python train.py --d_model=640 --rope_base=10000.0 --doc_mask=true
MLP neurons of a small language model. Each row is named by its layer, matrix (up: input weights) and neuron, and shows model dimensions 506-569. Each number is 50 + 15 x the weight over its row's rms, rounded and kept within 0 to 99.
A block is one neuron, or neurons of one layer that tend to fire together. After each block is what it responds to, as a language model described it from the Wikipedia text at the highest values.

L2.up48:66 66 56 53 42 52 70 56 31 54 45 45 63 81 63 35 63 47 42 66 67 30 25 46 69 58 72 61 68 34 45 53 57 37 30 56 36 64 44 49 48 34 25 75 57 54 51 41 59 53 26 52 48 31 57 55 28 32 60 10 25 50 65 46
L2.up81:61 46 28 53 36 52 66 65 66 79 44 52 61 56 49 62 48 88 53 64 35 64 47 60 63 46 39 39 29 55 53 59 55 48 64 37 46 36 20 61 27 27 50 64 12 55 36 48 54 54 44 73 25 50 63 62 24 47 66 46 73 81 22 34
L2.up182:43 41 36 71 62 50 94 46 40 27 67 51 76 56 95 55 56 63 49 40 27 49 55 68 35 74 45 42 51 33 50 21 41 83 65 52 72 51 50 66 34 17 34 39 64 60 43 42 45 26 48 43 56 63 30 41 52 46 71 40 61 50 18 32
L2.up1392:58 43 35 49 63 30 48 55 53 56 59 62 60 66 50 48 22 66 56 65 45 44 50 47 38 67 62 12 35 56 39 60 54 50 62 60 70 41 60 30 58 40 54 81 43 64 35 60 45 56 65 59 35 70 56 79 34 65 81 61 63 49 38 53
L2.up1512:63 48 61 68 53 52 82 53 41 52 54 82 75 54 50 41 69 66 59 55 28 26 55 42 22 71 65 55 58 67 75 50 53 40 57 66 49 59 67 49 61 53 35 41 34 61 38 66 38 44 44 55 54 58 68 25 50 48 66 58 80 57 68 36
L2.up1884:64 48 60 55 53 26 32 79 49 61 45 71 39 47 68 31 37 48 61 53 54 33 44 20 38 77 82 34 31 51 69 58 56 41 54 41 57 58 83 57 40 37 30 24 61 69 27 62 45 50 70 35 43 54 29 65 40 51 32 41 50 54 50 34
L2.up1924:54 46 43 48 47 59 53 45 32 68 39 63 46 59 57 50 29 68 30 31 63 73 56 44 47 44 67 69 50 60 30 61 77 39 47 78 76 42 40 88 70 50 52 60 62 42 41 15 59 68 38 64 29 49 51 53 51 74 70 29 36 30 48 58
L2.up2417:49 48 56 40 39 51 56 40 36 64 52 61 45 62 64 34 69 44 27 36 50 68 61 58 56 56 56 50 47 58 30 52 51 51 66 44 51 39 56 70 64 50 35 35 49 58 69 08 64 49 74 64 44 74 23 53 73 30 66 51 68 39 73 30
Responds to: Post-subject adverb/verb slot

L5.up1168:46 62 38 45 58 58 53 53 61 30 48 33 58 21 27 31 46 54 66 53 51 60 24 64 57 34 35 29 47 68 41 43 46 20 46 43 67 98 84 45 74 52 31 46 68 49 49 26 52 61 36 35 61 24 54 19 57 33 43 46 39 54 43 40
L5.up1323:18 29 38 38 37 84 53 47 44 78 24 58 43 44 19 35 64 62 40 35 24 70 40 65 45 56 57 63 69 27 42 27 34 53 72 38 43 95 53 66 57 73 46 36 44 32 22 35 65 31 51 26 50 54 66 42 43 64 60 72 50 63 70 48
Responds to: Transitive main verbs

L2.up66:53 52 20 49 26 37 52 72 86 34 50 63 35 29 45 40 55 66 45 59 66 59 29 42 63 23 56 78 25 55 45 72 59 44 85 78 35 62 51 66 41 73 62 70 55 63 38 35 38 46 49 31 36 57 38 55 43 50 47 38 78 29 47 67
L2.up176:55 72 74 56 61 52 83 47 26 63 42 43 51 23 50 45 51 26 38 49 49 46 27 22 40 66 83 81 44 82 45 45 60 48 55 38 36 43 56 40 42 61 69 68 76 37 71 24 39 48 50 41 50 53 22 57 43 59 35 47 65 20 38 77
L2.up301:50 50 32 60 54 53 40 57 74 55 47 41 56 49 40 52 35 61 55 53 48 48 41 72 82 69 50 60 40 40 38 48 77 45 15 28 49 67 42 68 61 40 48 52 57 48 54 55 42 30 56 21 54 42 29 39 45 63 52 37 71 52 58 44
L2.up884:00 50 69 67 75 48 59 30 57 47 63 74 38 46 79 55 50 54 47 51 62 71 50 58 69 57 58 45 32 61 62 31 55 51 74 56 58 50 57 37 49 47 40 42 87 71 44 50 39 41 71 44 45 40 69 46 32 50 48 40 61 50 75 75
L2.up1341:33 77 36 48 47 46 43 33 64 57 65 47 21 61 42 64 53 49 48 60 50 53 67 48 39 73 47 56 58 35 41 68 30 49 33 36 57 32 55 54 63 57 53 31 70 42 58 46 40 54 60 40 38 50 76 25 64 31 53 23 21 44 50 46
L2.up1371:53 42 41 68 83 50 58 61 62 46 41 46 53 43 40 50 43 40 56 42 63 49 57 34 48 42 70 57 50 59 73 52 48 55 71 62 65 46 57 62 52 59 56 71 42 61 57 47 39 50 63 60 35 67 49 40 53 33 36 36 26 39 67 47
L2.up1399:53 45 51 62 60 63 74 51 55 49 61 47 32 52 43 19 36 45 54 47 62 66 49 31 48 51 70 67 28 14 60 60 56 74 52 58 43 55 47 28 21 44 87 42 25 65 56 51 27 84 53 54 29 69 39 39 61 47 28 69 74 68 43 66
L2.up2136:43 70 50 59 40 53 37 44 17 29 69 53 32 34 27 54 35 43 74 40 51 23 52 38 33 37 57 72 48 33 70 26 79 52 67 47 77 62 62 50 43 43 70 46 68 66 57 36 36 55 52 43 45 50 83 26 42 60 62 47 45 67 62 47
Responds to: Mid-word name fragments

L4.up1109:14 57 52 58 34 55 57 16 26 58 77 39 62 57 70 29 47 50 51 71 64 61 49 42 54 61 68 19 51 60 39 61 37 51 45 18 45 50 47 79 70 64 26 30 62 53 28 51 45 65 55 53 61 51 61 46 60 76 71 38 60 41 60 29
L4.up1234:54 52 36 40 24 47 50 47 46 53 52 34 60 59 62 35 37 56 39 54 44 28 11 31 36 60 69 34 60 70 73 67 66 31 69 63 56 50 54 62 55 54 61 40 38 62 62 71 49 47 38 56 66 52 39 26 62 41 71 52 48 47 42 54
L4.up1275:55 41 43 33 53 64 39 49 50 49 40 75 34 69 78 50 51 50 75 61 37 50 57 37 22 48 71 63 50 38 52 46 71 23 54 74 50 61 58 27 61 70 76 67 57 54 55 35 27 40 44 35 56 75 38 63 72 38 59 74 70 50 37 34
L4.up2440:53 44 53 40 63 68 40 56 58 14 45 65 27 38 43 57 56 43 28 85 41 48 71 54 52 42 44 74 49 50 30 41 56 53 62 28 67 52 31 64 89 51 24 49 20 57 58 50 29 35 56 60 68 45 70 51 56 34 67 71 15 31 42 33
Responds to: Verb after subject

L5.up2151:65 64 57 54 50 80 48 45 55 53 55 62 29 38 58 43 63 45 56 33 45 37 35 58 59 72 33 64 57 50 58 76 57 40 50 57 50 46 47 59 67 46 34 44 39 65 45 50 42 48 18 69 59 60 61 19 56 35 63 77 63 32 36 40
L5.up2449:58 49 46 49 45 53 46 70 33 42 64 31 37 55 54 32 45 50 47 65 56 53 50 45 34 41 37 39 52 47 61 68 34 54 71 66 39 46 49 65 82 30 45 57 43 63 70 33 40 27 38 37 47 48 47 15 85 36 69 70 67 45 41 60
Responds to: Passive auxiliary verbs

L4.up481:36 43 45 64 40 49 43 37 31 51 51 65 61 71 56 46 53 57 46 39 38 64 43 41 51 37 28 71 50 65 35 60 49 64 12 45 63 63 68 74 51 54 59 28 42 46 47 43 34 45 52 12 51 47 51 20 59 24 38 56 56 65 54 45
L4.up1056:57 70 56 60 22 41 31 36 41 41 40 82 52 51 57 41 44 25 36 33 50 27 64 46 27 30 37 27 53 65 51 31 77 51 74 53 37 70 68 67 24 48 45 31 72 36 64 58 49 46 39 16 71 56 70 40 75 36 99 57 24 58 40 50
L4.up1363:44 36 56 53 58 62 42 48 71 62 50 85 51 82 45 13 61 68 35 59 36 77 55 48 39 31 50 46 58 40 41 76 32 53 46 41 43 68 71 45 55 44 34 45 35 34 33 50 31 38 46 34 47 59 60 58 74 40 39 72 49 72 66 38
L4.up1532:55 43 53 34 65 32 57 62 42 46 59 63 53 40 30 62 73 45 57 53 49 54 66 64 66 97 64 28 75 65 38 32 54 60 47 36 56 63 58 31 44 58 70 63 68 73 18 13 36 66 74 55 53 55 57 67 62 45 38 56 51 53 49 21
Responds to: Transitive verbs before objects

L4.up1614:42 42 50 31 46 71 53 44 50 47 83 49 45 73 53 42 36 55 39 34 47 46 37 39 42 53 73 48 55 46 20 46 59 56 67 45 40 53 57 36 83 59 58 42 68 54 60 39 55 49 43 52 44 47 35 43 59 66 58 35 53 56 43 35
L4.up1834:60 60 56 35 70 50 39 37 50 63 50 36 67 57 63 57 64 62 41 37 55 45 46 35 40 60 56 36 40 56 60 31 59 28 17 57 44 61 33 44 23 41 68 63 57 57 76 91 54 45 50 39 79 57 43 45 40 42 45 59 52 66 39 70
L4.up2406:39 78 48 58 57 65 64 50 60 42 44 33 34 64 53 35 48 59 50 58 71 74 56 57 57 38 57 41 35 60 22 45 36 59 51 37 60 47 65 82 62 85 60 74 34 38 73 67 45 42 53 37 54 66 28 57 41 51 96 56 70 42 52 51
L4.up2509:61 71 37 39 55 47 65 52 64 49 26 42 78 50 54 48 46 41 52 49 60 45 68 42 32 26 42 27 42 74 19 29 57 23 46 33 48 59 52 35 52 49 51 35 42 26 60 11 32 14 29 31 53 53 30 45 68 45 18 55 52 47 62 55
Responds to: Person first names

L2.up145:56 43 44 46 55 72 64 61 65 83 49 42 78 80 26 63 56 44 47 37 43 59 45 48 44 31 47 53 32 38 35 44 32 63 66 47 37 58 82 49 56 61 74 30 56 39 66 34 31 39 54 54 49 36 47 41 41 42 85 46 72 58 30 34
L2.up327:58 22 49 38 47 46 22 73 63 79 69 87 30 40 61 49 26 48 52 75 50 84 68 60 66 45 58 69 71 22 36 51 56 54 46 38 66 53 61 46 55 65 55 46 36 36 10 46 75 78 66 60 42 59 34 58 40 32 58 72 49 57 75 51
L2.up692:44 24 71 65 58 69 33 54 53 56 67 44 33 51 62 59 50 50 54 65 53 44 68 78 48 69 36 69 56 67 53 56 46 38 56 43 46 62 42 74 51 52 59 40 48 47 43 83 40 59 52 60 46 28 26 66 39 49 41 39 54 47 22 74
L2.up1574:48 69 62 72 48 51 44 43 35 67 60 48 21 43 63 54 50 69 38 69 39 63 26 28 62 59 48 58 53 55 53 51 34 59 35 22 52 64 66 73 37 57 52 51 32 58 48 62 58 70 68 82 30 70 49 75 54 29 31 31 70 51 63 43
L2.up1610:42 49 45 51 51 59 51 54 76 53 51 61 67 80 31 51 42 41 32 47 60 36 49 07 33 34 20 66 40 46 21 52 43 34 77 28 77 45 41 72 49 78 63 44 38 27 32 04 20 37 26 31 69 63 74 46 17 54 61 49 52 50 72 55
L2.up1723:43 56 42 35 55 34 52 34 35 42 48 49 65 44 41 46 74 56 67 42 51 55 47 44 71 18 43 68 41 69 65 76 70 37 19 57 45 65 68 57 23 43 37 34 65 49 64 47 51 62 31 65 66 41 58 64 52 36 46 40 76 71 49 64
L2.up1843:52 51 53 41 51 63 38 80 60 61 72 47 60 66 53 62 38 52 35 76 46 47 41 20 53 45 61 44 24 38 63 42 46 38 78 50 52 43 67 78 59 44 56 34 81 50 00 35 24 45 61 38 28 45 76 44 55 42 39 71 79 44 42 45
L2.up2464:53 51 35 44 25 62 61 66 43 37 47 57 41 01 65 53 31 61 59 41 43 54 31 55 56 47 32 46 34 54 48 16 71 36 46 62 32 52 29 35 32 73 68 62 44 39 58 59 61 48 68 60 77 29 35 66 49 47 40 26 63 49 21 60
Responds to: Transitive verbs, date parts